config.yaml
d_model: 768
norm_eps: 1e-05
positions: "rope"
tie_embeddings: true
init: "normal"
init_std_qkv: 0.0244
init_std_o: 0.00446
init_std_down: 0.00446
optimizer: "cautious_adamw"
beta2: 0.95
weight_decay: 0.84
lr_head: 0.00438
decay_fraction: 0.719
seq_len: 1024
z_loss: 0.0001
MLP neurons of a small language model. Each row is named by its layer, matrix (down: output weights) and neuron, and shows model dimensions 512-639. Each number is 128 + 32 x the weight over its row's rms, rounded and kept within 0 to 255.
After each neuron's rows, "fires before" lists the tokens most often just after its 100 highest values on Wikipedia text that the model never trained on.

L5.down2503 [153 143 108   0 126 125 132 170 145 123 123 120 121 103 104 184 111 112 138 145 140 135  50 110  82  83 119 166 134 157 139 120 102 128 142 141 120  94 115 152 112 114 173 134 125 124 123 141 119 117 128 135 155 203 156 101 116 126 164 109 135 154 178 121 141 181 111 134 135 159 145 115 131 139 126 117 110  84 125  97 115 125 140 113 119 138 134 132 126 136 121 108  85 104 120 146 141  93 180 105 101 127 134  94 182 130  96  91 105 133 117 161 143 107 119 128 154 124 148 109 138 136 126 129 110 132 130 106]
fires before: "\n"

L5.down77 [138 152 119  80 136 147 113  93 159 128 125  76  90 111 167 155  84 128  94 156  95 164 144  23  68 134 183 166 173 130 153 114 169  94 147 182 114 129 114 153 210 129 109  93 116 119  72 135 121 100 155 108 139 141 132 117 168 149 163 168 149 127 158 154 137 168 108 119 144 121 155 150 103  96 154 155 140  92  96 118  83 164 134 155 134 161 167  92 159 144 141 102  77  93 171 135 153 165 132 120 115 134 114 106  77 155 105 141 158 144 160 128  88 131  93 142 123 130 136 121 147 161 185 152 150 147  78 148]
fires before: "\n", "1"

L5.down2732 [123 110  99   0 132 136 150 185 157 166 170  97 121 120 135 202 123 145 135 127 114 104  76  90  73 116 119 159 124  85  78 148 132  95 151 132 120 128 134 108 102 125 152 116 142 120   0 107 132 129 148 154 116 242 126 107 155 143 150 133 129 118 121 148 135 134 149 131 130 121 121 152 121 111 136 124 174 100 115 141 109 131 154 117 115 142 128 138 104  88 181 123  22 127 147 127 148 133 160 121 135 127 139 125 141  53 123 119 117 134 141 110 114 126 108  57 102 128 113 147 120 122 139 140 117 149 147 144]
fires before: "\n", "-"

L5.down1811 [118 136 156  14 141 132  78 104 146 128 126 138  65 136  98 152  41  81  86 117 134 142 116 135 122 191 113 177 188 174 142 150 133 139 129 134  94 124  88 141 151 151 126 141 149 137 162 141 141 100  79 141 149 200 116 137 151  88 169 125 145 146 130 128 143  83  71 126 157  88 105 129  63  78 126 124 131 138 100 127  89 152  98 100 123 145 100 118 171 138 130 134  80 119 165 119 114 175 155  95  86 119 147  99 139 110  66 118  86 114 148 170 115 100 143 146 136 140 163 130 176 113  86 155 151 189 113 101]
fires before: "\n", " ", ","

L5.down63 [109 103  98   0 144 173 120  87 126 135 186  93 148 116 154 127 102 111 143 163 144 108 100  99  95  89 116 152 169 131  95 159 122 151 167 127 151 160 167 155 152 108 145 121 131 139  96 148  85 121 128 117  97 186 132 104 184 145 147 236 119 175  90 149 137 135 128  93 120 143  95 101 106 165 178 131 132 137 159 145 123 111 132 152 117 118 104 103 117 143 141  95  79 105 151 129 190 121 188  52 139 138 153 133  81 197 108 124 131 171 139 162 132 146  70  73 138 114 135 149 120 128  57 157 137 140  99 136]
fires before: "\n", "-"

L5.down1274 [156 150  80 106 101 117 144 101  86  47  76 153 134 142 136  82 107 130 157 141 167 153 163 158  95 107 162 118 146  85 127 133  68 158 130 118 186 119  52  97  63 158 189 150  80  84 132  93 102 132 173 100 102 139 193 112 124 123 115 112 138 183  91 106  91 105 112 116  91 154 226 156  96  45 141 118 152 112 114 113 137  91 178  43 134  82 174 117 145 127 124 102 104 142 110 122 110 108  87 184 116 120 132  99 140 164 102 198 101 146 105 107 153 121 125 116 115 129 128 126 130 100 115  74  83 119 120 155]
fires before: "\n", "9", "-", "1"

L5.down1523 [185 152  89  76 143 129  87 137  81  97 130 203 145  41 126  73  44 135 142 155 122 102 136  42  90 120 193  76 112 123 176 148 114 131 153 129  81 140 159  81 132 133 147 116 123  93 106 200 126 123 119 155 115  76  87 145 131 138 194 105 101  63  90 122  89 108 159 131 152 156 145 159  71 148 174  88 122 129 217 111 167 151 164 124 144 142  98 112 154 137 138 123 124 147  65 135 105 137 125 151 159 163 154 136 152 174 102 142 127 165 105 164  97 111 178 156 146 144 189 119 123 144 121 129 119  53 112 120]
fires before: " ", " the", "\n"

L5.down717 [144 129  69  79 121 110  92 146  86 126  99 163 120 115 102 130 122  82 175  81 154 130 137 135 147 108 172 171 145 126 131 141  97 150 101 130 131 106 161 153 143 112 151  87  89 101 167 153  82 129  62 120 155 103 159 182 137 113 152 123 125 135  95 143 147 184  78 136  82 110  93 155 151 127 157 176 135 173  65  82 106 114 149 150 112 125 133 139 135 203 158 162  71 112 176 115 132  91 169 101 151  92 152  90 166 103  84 148 122 154 118 164 142 104 132 144 128 117 163  50 114 146 109 132  89 103 116  84]
fires before: " ", "\n", ":"

L5.down1917 [100 153 115  85  79 144 106 112 119 127  65 118 104 152 131  77 136 130 130 139 103 216 153 168  71 124 127 158 122 179 125 111  77 180 126 161 155 121 134 162 151 134 113 132 141 106  88 127  71  98 101 129 141 213 122 126 100 132 123 132 133  82 177 135 102  98 141 115 184 137 127  95  72  58 101 152  86 103 126 149 151 150 161 135 138 100 199 125 118 137 115 123  96 163 144 180 155 104 146  80 106 124 122 147 167 170 161 151  54 136 172 137 117 110 182 157 223  79 170 125 186 129 138  93 154 130 139 172]
fires before: "\n", " ", "-"

L5.down827 [ 89  54 181  90 154 112 129 105 128 147  90 153 118 128 123 133  83 160 165 179  83 192  90 139 146 103 113 120 150 123  89 193  99 160 127  75 117 109  53 102 127 218 119  91 139 102 122 134 126 123 140 143  83 165 125 103  96 186 227 158 141 124  91  99  84 117  95  86 162 162 142 154 147  86  96 107 151 133 182 115 148 165 109 135  95  87 168 137  76 139 118  84 117 134  87 101  99 123 176 161 129 117 133  61  87 110 125  87 127 151 167 174 109 141 182 130  99 153 204 143 178 160 134 135 176 113 125 139]
fires before: "\n", "-", "0"

L5.down2695 [ 93 174 102  18 156 171 136 110 107  82 165 140 142 109 162  53 103 110  85 158  87  83 133 157 160  89 162 145 106 111 122 199  98  90 145 147 135 128 152 120 106 144 157 190 132 162 173 119 112 164  92  81 100 202 106 152 111 129 148 126 124 142 115 151 186  72 153 132 116 120 156 123 111 127 148 152 171 154 150 107 151 141 144 123 117 123 106 147 116 121  52 141  92 172  60 182 102 178 102 153 139 140 193 156 125 219 149 125 107 151 117  89 149  86 152 120 128 133 136 111 175 147 165 137 165 124 149 108]
fires before: "\n", "1"

L5.down1338 [155 174 109 115 143 139 101 115 142 165 146 115 149 146 134 134 180 156 140 139 118 151 168 209 151 133 166 170  93 124 130 123 168 119 203 209  98 125 190 119 117 154 143  88 140 107 162 173 106 175 122 124 138 140 133 153 115 111 108 115 124 121 139 176 150 161 135 125  99 122  77 116 147  95 136  75 149 141 114  96  23 116 121 163 148 100  65  84 104 201 126 107 110  63  98 147 144 115 121 101 144 140 152 205 169 142  89  97 113 168 191 146 180 124 135 211  96 187 165 148 111  85 159  75  94 153  83 105]
fires before: " ", " \"", " of"

L5.down1225 [147 117 193  96 123 126  82 174  99 136 119 126 138 165  82 148 145 191 124  97 181 140  99 117 169 112 125 144  65 135 155 105 166 148 135  97 184 137 116  66 113 167  89  47 107 108 101  92 142 122 146 113 131 243 105 167 167 158 214 119 143 122 134  51 134 114 122 161 127  98  96 149  83 147 147 138 103 119 113 183 120 178 141 118 180 166 178 113 181  98 138 139 160 103 103 141 120 159 104 150 112 154 127 138  71  61 151 166 125 143 196 179 159 118 133 126  84 174 104  99 116 120  89 154  91 118  90 108]
fires before: "\n", "omen"

L5.down1698 [150 133 105  90 105 130 102 163 109  62 118 168 123 104  92 114 158  67 112 121 107 100 112 144 130 142 131 100 142 164 162 113 113 107 147 100 151 150 114 165 160 178  66 138 108 145 207 148 154 145 103 106 142 166  84  35  63  99 145  68 119 160 153 138  92 102 156 122 197 144 124 123 110  73 171 206 135 125  96 116 116 180  66 115 147 201 164 157 139 141 146  97  89 152 124 124 130 128 128 104  66 127 144 108 102  98 122 149 156 129  86 166 109 178 153 120 139 119 144 141  98  89  89  94 172  57 131 103]
fires before: "\n", " "

L5.down2168 [117  92 114   0 113 166 137 190 133 169 178  78 135 120 107 242 133 122 121 127 115 113 101 100 107  93 121 138 131  78  89 151 120  55 164 133 123 145 116 121  84 113 133 132 132 120   0  93 135 148 163 156 125 139 128 130 158 155 177 129 112 147 127 156 144 155 153 121 105 103 130 119 138 135 131 109 149 115 136 127 102 142 152 119 102 128 132 160 132  83 166 133  54 150 140 126 147 147 145 138 140 123 124 139 136  79 142 131 116 130 139 104 106 123 120  64  96 149 109 125 109 111 122 112 106 155 123 150]
fires before: "\n", "-"

L5.down2013 [ 55 142 149 130 106  89  71 145 132  89 125 116 163 147 150  58 102 130  87 124 114 123 154 134 180 109 137 128 142 132 116 154 178 106 170 123 128 165 152 156 196 149 110 147 113 115 116 137 122 123 115 136 103 108 161 116  74 160 144 192 137 112 123 144  88 132 138 120 117 154 155 128 169 139 138 134 173  97 172 214 110 155 171 107 137 136 125 150 126 119 160 104 100 150  69 156 171 165 155  85  98 187 130 137 108  89  94 133 133 140 164 109 141 159 127 176  88 120  97 159 130  87 138 152 182 117 130 166]
fires before: " |", "==", ":", " (", " ==", "\n"

L5.down2010 [131 105 121  31 175 160 171 143 131 148 122 127 110 161 159 123 110 158 128 144  94 120 155 145 145 114 121  73 142 123 133 159  89 131 128 178 102 105 227 206 148 162 197 159 120 106 186 109 106  88 123 208  96 164 174 144 152 131 142 133 140 164 154 166 102 134 116 168 146 162 172  90  97 127 136 111 162 171 102 103 185 119 158 155 175 157 110 141 142  95 160 102  90 114 102 100 105  84 173  76 108 193 121 149  71 125 154 116 125 158 102 143 148 103 119 119 128 138 155 136 148 104 163 123  80 160 122 117]
fires before: "\n", " the", " a"

L5.down740 [113 132 119   0 139 129 153 176 140 142 158  93 136 106 137 166 137 153 128 131 114 116  55 117  62 133 130 167 132 110  77 122 131 118 143 142 123 123 142 122  85 125 152 135 142 121  28 124 129 151 142 149 134 255 137 124 141 145 159 127 133 130 123 139 134 124 128 134 130 139 117 152 132 100 138 107 165  76 125 146 113 129 130 118 136 119 133 137 106 115 143 127   6 119 141 148 126 125 143 130 134 100 120 117 139  91 130 130 132 132 139 115 131 105 128  37 100 120 129 144 137 130 143 138 116 137 146 112]
fires before: "\n"

L5.down15 [ 64 107  86  59 167 123 143  98 191  48 159 150 122 150 113 120 126 111 122 108 106  99 122 129 133  91 132 128 161 136 176 132 140 143 200 112 176  75 135  87 113 186 146 132 126 140 115  94 130  64 124 165  84  96 129 130 117  90 171 109 103 113 138 106  97 175  93 159  75 103 135 173 197 137 149 144 148  83 166 102 118  84 126 113 137 154  88 191 113 181 148  56 155 130 119 145 193 167 153 100  85 116 175 134 138 129 167  90 123 132 120 102 189 149 173 154 156  82 184 117  88 119 170 155  93  82 123 111]
fires before: "\n", " to", " for"

L5.down2189 [117 162  99  94 107 132  76 111 128 101 117 107 102 123 131 111 124 110 169  96  59 141 125 120 105 140 218 160  72 112 131  94  99 126 116 127 123 155 148 154 131 131  75 148 129 152 164  96 114 100 109 101 158 139 140 119 122 185 152  75  96 147 150 130  94 101  67 146 165 127 157 194  76 122 108 104 139 139 117 146 177 128  97 156 135  76 140  86 128  71 205 123 108 129  93 152 128  97 118  97 203 168 139 170  78 149 122 127 150 145 148  72 181 107 135 107  75 147 143 120 192 164 125  98 161 149 173 106]
fires before: "\n"

L5.down739 [113 116 104 113 124 139 166  97 183 122 138 145 163 123 137  86  90  97  96 140 171 165 149 153 129 165 134  56 130 129 157 182 105 114 155 161 141 129 127 124 140 183 131 135 168 134  89 131 126 119  82 137 114 117 169 137  91 138 199 132 102 151  91 149  86 192 153 126 145 159  88 132 165  93 152 162 134 163 174 119  98 150  91 124 185 142 154 144 123 130 143 118  65 161 116 177 135 174  98 108 119 153 187 149 152  91 148  84  87 139  71  95 107 132 103  66 142 167 125 154 102  82 156 118  98  92  74 149]
fires before: "\n"

L5.down1466 [100 151 129  73 116 137 114 135 136 138  88 136  74 164 180 187  95 114 135 169  65 119  47 149 126 114 109 199 112 159 110 155 137 144 143 120 157 105 101 172 110  79 144 148 126 209 108 117 104 141 137 152 119 121 157 172 144  95 112  92 174 159 147 119 114 119 112 193 127  43 135 124 127 124  78 148 125  51 138  64 150 130 142 170 164 121 100  89  98 168 123 115 105 102 106  70  86 123 136 122 135 139 154 125 170 118 189 164 112 107  79  76  68 139 157 102 100 127 113 174 120 123 174 208 176 117 118 167]
fires before: "\n"

L5.down1503 [118 116 148 109 102 116 166 161 151 137 116 101 122 107 109  94 109 120 141 104 113 159  90 141 112 122 167 118 127 197 133 136  98  80 119 136 188 142 125 121 117 132 132 150 130 128 182 148 129 134  87  95 151 187 130 120 151 116 159 133  88 135 134  48 157 135  84 147  86  96 173 120 124 161 131 168 126 113 145 148 171 104 161 107 185 135  78 145 111 126 125 109 109  96 126 129  80 163  94 128  59 131 120 112 127 148  56 112 124 115 115  89 133 132 147  66 102 101 144  67 137 154 127 113 135 141 132 141]
fires before: "\n", " The"

L5.down443 [147 137 111 109 124  78 102  46  99 104 119 175 114 181 133 127 127 116 133 140  84  71 144 110 145 163 111 168 117 126 107 111 102 133 113 115 173 188 136 106 130 106 157 112 138 107   0  91 166 164 154 133 174 198 113 105 115  95 182 176 110 159  92 129 126 110 130 131 183 177 149 180  53  77 115 126 114  86  82  95 149 113  94 118 158 126  81 140 139 196 108 147  52 137 136 135 137 162 119 158 109 142 160 162 121 157 107 155 153 109  86  97 150 133 153  86 158 106 120 111 116  98 141 150 120 125 132  94]
fires before: "\n", "-"

L5.down2439 [130 115 141 150 191 140  51 157 133 195 107  80  84 173 132  97 167 214 108  96 128 133  98  97  90 179 143 139 160 131 150  98 195 151  90 106 168 151 113 136 116 191 138 107 119 113 107 126 120 109 134 130 150 150 146 130 148 128 132 134 130  83 169 130 140 149 173  93 113 129 113 131 116 118 110 169  81 119 193 115 154 130  95 125 116 135 118 125 164  93  96  68 170 141 129 110  60 136 163 127 131 124 161 171 130 147 120 178 117 120  65  88 106 116 153  87  70 116  82 148  53 166 163 150  92 117 168  97]
fires before: " |", " –", ".", "'", ":"

L5.down391 [105 110 114   0 131 127 143 135 151 136 136  84 137  94 113 218 131 134 126 141  97 137  85  97  71 107 130 138 142 120 113 117 108 122 167 131 140 149 105 147 109 118 147  98 128 118   5 119 128 122 131 134 121 248 124 110 156 152 127 136 144 167 103 138 164 143 144 113 122 124 128 140 115 120 160  95 155  86 120 128 121 141 137 115 116 140 123 135 125 106 160 136  32 137 155 132 150 141 143 105 149  85 124 102 129 109  99 116 101 145 145 119 104 118 116  37 129 116 127 112 113 153 120 120 108 156 119 110]
fires before: "\n", "-"

L5.down506 [115 139 116   0 136 141 128 184 147 135 151  78 119 107 128 164 133 127 135 130 111 141  99 131  88 131 122 158 118 118 104 128 123 119 142 137 129 131 131 121 114 104 146 130 122 129  16 123 115 161 148 148 131 238 127 128 131 142 178 128 130 113 109 149  95 133 135 141 109 131 128 132 132 135 134 116 128 111 125 140 139 132 134 153 111 125 115 128 124 115 151 125  32 128 139 148 138 110 132 132 149 104 137 134 117 111 120 118 117 116 123 139 120 112 133  80 129 129 123 141 101 122 123 103 108 134 126 122]
fires before: "\n"

L5.down897 [106 107  60  32  70 133 133  69 143 135 177 139 125 139 145 130 150 118 137 128  92 106  79 111 118 129 135 140 110 152 138 132 145 157 137 158 142 138 127 160 167 126 175 117 124 125 105 108  80 133 138 141 113 255 134 151 137 159 209 144 149 126 138 126 126 117  83 147 107  83 132 159  81  68 128  68 112 123 116 121 109 118 135  95 142 124 107 102 143 129 119 121 140 136  90 140 139 121 122  92 150 113 150 134 160 162 156 114 136 158 113 136 158 103 125  46 149  95 148  76 163 121  80 131 183 169 124 151]
fires before: "\n", "-"

L5.down2749 [110  88 141  85 134 174 127  74 189 108  88 115 144 157 157 120 104 182 125 143 130  60 144 137 127  86 151 158  99 143 125 108 114 195 142 180 128  95 121 100 175 169 154  83 126 136  65 117 108  97  89 161 173 192 141 123 139 144 215 166 133 123 134  97 143  83 107 141 149 121 105 171  87  82 168  45  63  43 117 124 143  98 131 147 128 121 106 115 124 125 158 139  79 124  69 142 103 116 111 142 113  93 127 175 126 197 181  88 115 135  92 101 147 149 121 122 104 155 120  56 106 137  80 167 139 115 115 126]
fires before: "\n", "-"

L5.down2633 [131 101  86 116 129  87 116 154 114 160 100  67 157 127 126 145  87  83 129  98 101 143 132 112 146 128 162 143 149  82  92 134 146 152  96 131 114 164 141 161 117 150 129 130 144 142 179 125 115 128 108  91 113 144 109 115 148 132  91 132 176 173 141 132 128 117 163 172 131 133 113 137  50 121 148 151  59 170 168 117  86 150  97 139 159  97 142 122 147 121 135 104  69  90 137 110 188 128 126 110 162 164 152  93 139 118  90 132 104 139 156 111 182 122 130  69  75 158 105  93 159 130 164  98  90 126 147 117]
fires before: "\n", " ", "-"

L5.down1155 [122 132 125   0 130 144 142 211 133 158 148  86 125 125 122 186 125 137 122 126 116 109  79  99  76 115 121 136 135  85  82 147 120  74 138 121 134 139 137 127  99 129 141 106 141 133  16 121 141 133 150 147 125 255 137 107 155 144 149 128 131 139 128 148 146 136 138 129 118 124 115 147 136 114 139  91 151  89 120 132 115 122 128 118 128 151 139 142 121  89 140 113  14 108 117 138 138 116 137 127 144  98 135 111 144  97 124 130 143 135 142 111 126 129 109  71 114 126 119 139 121 122 139 117 122 136 134 111]
fires before: "\n"

L5.down1009 [120 128 111  14 119 159 159 121 130 148 171 145 149 145 133  96  87 190 102 157 117 146  21 143 148 143 108 134 153 182 145 166 135  70 131 151 145  93 154  90 103  98 108 111 193 149 205  98 124 130 111 124 141 226  98 191  84 149 134 107  77 122 170 111 140  98 135 161 129 141 137 149 123  68 103 157 134 117 155 130 146 118 116  99 143 134 122 106 131 128 119 106 136 133 174 161 104 150 147 109 133 121 166 128 106 114 132 140 131 167 163 143 171  99 111  98 137  91 109 118 126 145  94 162 112 128 126 122]
fires before: "\n", " \"", " "

L5.down2847 [143 128  99 150 105 132  95 128 111 141  46  99 197 138 109 102 121  86 116 138 118 132 149 127  91 165 150 112 160 111 179  82 154 115 140 126  87 122 115 160 146 131 127 138  98  61 118 102 122 108 148  49 149  92 131 169  89 191 221 102 150 177 131 123 137 201  96 142  78 149 132 157 142  50 123 151  82 213 145 112 104  99 126 157 144 130 102 161 126 210 139 123  66  98 141 125 171 138 102 122 117 124 155  80  93 101 120  99 155 100 178 150 151 165 178 101 116 140 152 123 110 139 137  64 158  55 126 171]
fires before: " ", "1", "\n", "2", "8"

L5.down2547 [120  95 107  52  92 191 129 159 133 163 170 106 176 137 134 231 142 117 145 129 107 102 132  85 137 121 107 160 104  64  83 141 142  80 158 146 129  97 126  97 151 138 124  76 136 126   1 156 137 156 135 164 129 128 148 136 146 127 168 144 113 152 135 116 145 120 175 142  93 127 153 130 129 155 153  96 195 119 158 151 101 134 146  97 102 122 124 160 102  75 182 121  65 156 116 134 134 134 157 139 107  96 161 102 153  42 118 130 127 155 165 118 100 154 101  79 105 125  95 175 103 113 139 155  85 142 137 149]
fires before: "\n", "-"

L5.down2708 [175 103 152  85  91 121 104 119 143 163  99  96 168  90 131  66 142  87 109 111 119  89 104 166 151  53 188 147 166 125 111 110 130  99 181 156 137 157  83 122 126 135 123 142 189 150 179 125 138 103 107 147 169 164 107 130 155 145 144 132 156 103 191  69 113 110 116 128 169  87  75 118  87 124 111 186 152 131  85 188 146  70  45 136 179  93 197 136 161 139 114 126 105 138 179 163 126 118  81 109 174 148 154 174  87 179 118 178 122 146 186 209 125 108 130  95 153 103  93 199 155 101 126 142 121 120 150  75]
fires before: "\n"

L5.down2787 [152 120 145  21 113 109  75 109 118 100 116 129 113  90 114 121 122 104 140 103  89 184  98 166 159  96 142  91  69 186 145 182 167  55 117 137 123 141  94 191  89 133 146 138  97 143  36 110 131 137 142 124 149 240 153  90 121 138 114 185 120 158 128 122 115 140 133 126 136 182  93 117 166 129 102 108  85 142 126 127 114 152 109 151 178  85 120  80 145 151 141 123  70 142 122 126 160  78 127 149  96 131 157 129 201 168 146 135 133 140 120  94 115 129  68  69 144 166 169  85 134 165 158 142 133 164 154 162]
fires before: "\n", "s", " "

L5.down1703 [ 94 124 174 142 134 101 152 185 148 105  59 115 113 117 128 126  92 143 145  93  87 124 130 107  75 124 140 121 126 120 113 127 155  91 148 168 152 160 211 146 104 151 132 179 122 106 212 120 120 111 174 137 151 138 125 132 158 128 144 134 128  81  87 110 130 106 108 158  83  76 157 117 118  87 183 109 121 101 103 143 113 102 111 120 135 120 129 145 124 148 196  75 106 120 122 138  81 145 155 133 147 128 122 121  87 181 136 125 124 154  65 125 156 134 143 119  97 117 166 137 162 101 149  71 103 130 163 112]
fires before: "\n"

L5.down758 [107  89 137  29 102 105 134  75 177  95  75 162 128 100 162 113  76 152 142 174 109 108 127 135 108  86 132  99  94 113 143 123 149 136 134 161 118 134  51 126 165 173 131 113 142 181 151 145 147  93 116 139  84 122 119 156 178 179 148 149 139 144 144 137  78 104 130 137 122 107 171 145 143 102 137  95 109  60 157 125 109 151 101 144 180  89 130 122 135 131 129 176 124 158  56 135 111 122  70 100  74 126 116 122 124 115 143 157  86 169 132 162 131 134 154  68 105 179 155 165 138 142 160 182 163  91 161 113]
fires before: "\n"

L5.down812 [ 77  87 142 129 113 156 104  79 121  77 108 172 140 177 117  73  91  92 104 128  79 160 108 143 167  82 155  66 130 116 166 130 153 109 149  84 111 149 190 132 127 160 112 102 164 159 134 132 160 130 148 128 121 118  82 145  86 186 206 118 138  96 136 120 105 125 170 117 177 119 109 100 148  97 158  95 123  95 105 129 108  59 130 143 118 122 166 131 117  75 142 105  75 170  82 127 123 181 157 136 101 151 123 140 139 104 131 152 121 127 134 105 124 173 165  89 136 144 131 141 153  92 103 110 132 139 104 139]
fires before: "\n"

L5.down1602 [156 104 117 139 167  97 130  87 132 163 113  76  83 168  93 158 135 162 111 109 143 172  83 119 151 120  73  95 135 153 127 129 167  58 161  83 111 191 134 171 163 116 180 108 139 177 150 135 111 119 140 135 123 177 103  84 149 132 138 112 136  88 151 123 140 116 115  86 108 106 100  98 102  81 152 144 118 134 117 115 142  84  84  79 138 149 137 154 171 144 128 136  88 169 109 142 100 133 167 105  82 104 138  75  93  54 154 203 145 159 118 204 125 165 169 163  78 145  82 159  76 151  95 116  79  97 122 125]
fires before: ".", " |", ")", ":"

L5.down2364 [146 149 121   0 124 142 168  99 131 153 165 116 158 109 138 222 139 127 103  80 116 126  80  96 130 120 106 146 101  88  94 123 102 138 149 192 106 160 109 118 140 185 136  67 133  95   6 100 118 126 150 128 118 132 151  82 159 150 166 119 114 138  85 138 159 125  71 130  98 151 163 216  94  98 161 114 184  71 181 133 106 142 149 110 157 137 125 136 108 133 153 132  79 130 132  90 134 144  83 149 166 116 106 158 172  95 132 104 119 163 140 102  85 158 129  86  79 103 124 151 137 121 143 112 140 112 121 127]
fires before: "\n", "-"

L5.down2507 [ 71 110 111 124 133 125  92 111 152 178 131  90 126 187 146  81  93 122 118 105 129 123  93  87  65 155 148 101 159 130 144 105 116 129 148 121 116 121 154 159 121 127 167 134 134 141  74 133 114 105  96 125 145 172 139 124 147 129 209  99 143  99  79  95 156 168  92 107 134 152 138 148 132 106 130  98 137 165 111 132 110 112 110 159 154 129  87 129 148 205 178 158  87 129 100  82 151  71 132 104 148  96 145 114 136 107 142 117 170 116  82 130 133 111 146  94 138 168 158 137 106 160 120  69  92 131  87 163]
fires before: "\n"

L5.down2692 [ 68 132 115  33 115 147  93 117 146 131 168  67 116  99 149 156  98  78 125 125 101 119 124  92 151 149 151 130 142 109 115 133 115 160 151 137 117 130 120 105 127 127 154 125 140 138  76 116 135 143 104 161 124 108 114 149 146 173 164 102 149 179 103 121 113 121 127 147 137 150 142 173 141 122 134 126 185  56 149 174 124 112 173 141 103 120 155 138 139 100 137 150 125 164 168 129 155  95 131 174 127 102 133  98 149 104 124 116 106 164 160 161 152 147 106  86 121 111 100 147 110  92 117 147 160 139 128 149]
fires before: "\n", "-"

L5.down1932 [ 84 108 117   0 132 120 136 198 124 140 115  90 142 140 135 111 114 120 118 116 101 147 114  94  92 144 113 145 159 104 106 170 130 104 117 149 122 127 140 138 124 131 122  90 116 123  17 126 113 127  86 139 149 229 125 121 142 151 141 148 103 165 117 161 145 161 132 129 144 139 129 124 141 109 161 107 143 105 117 134 110 122 129  96 122 130 115 108 143 114 136 126  21 102  84 136 135 128 141 149 158 102 168 100 140 122 142 119 112 133 131 116 154 137 125  74 107 157 108 164 143  93 117 103 101 120 122 130]
fires before: "\n", "-"

L5.down1767 [105 114 204 134 127 117  77 159 112 164 131  98 136 103 135 128 111 138 163  94 123 131 120 213 172 160  56 164 202 143 159 110 121 133 189 103 175 113 133 138 126 131 151  78  80 136 134 139 107 138 177 133 105 101 151  86 156 120 163 167 110 123 115 124 149 182 103 151  69 176 133 143 136 127 119 155 176  67 172 145 125 124 118  88 170 120 123 125  89 147 205 137 156 146  96 145  45 113 169 144 107 179  70 170  83 130 112 137 142 143 113 160 113 130 158 196  74 122  69  82 120 134  86 127 121  94 141 125]
fires before: " |", "s", ".", "ve"

L5.down2431 [ 63  92 212  61 158 107 122  52 143  75 138  84  89 180 134 122  80 121 123 102  74 142 120  98 151 104  58 114 127 160 152 156 120 153 172 149 103 168  77 137 161 136 142  76 130 138 137  79  86 100 193 144 130 112 147 139 133 103 114 101 110 114 118 167 129 120 113 126 103  94  93 108 146  84 115  87 123 100 124 155 136 151 167 159 128 174  63  63 144 181 156  94 129 133 151 132 115 173  81 130 181 163 159 187 131 156 150 130  79 105  55 150 100 110  83 143 129 113 136 159 131 160  78 142 207 101 159 115]
fires before: "\n"

L5.down296 [112 123  87   0 134 104 105 174 134 174 171 111 124  94  95 218  98 145 123 105 134 128 134 139  80 120 160 108 107  74  69 147 118 116 177 118 119 146 168 103  94 136 153 122 136  97   9 130 146 112 133 105 136 144 147 123 133 127 121 126 150 150 119 131 134 112 132 138 131 151 155 191 157 131 116 113 219 113 107 173 121 117 161 150  99 122 165 126 115  87 164 116 104 136 164 124 123 107 180  90 127  66 169 140 143  32 119 133 113 111 154 114 103 115 144  76 133  98 125 137 128 140 152 129 112 134 128 124]
fires before: "\n", " the", "-", " "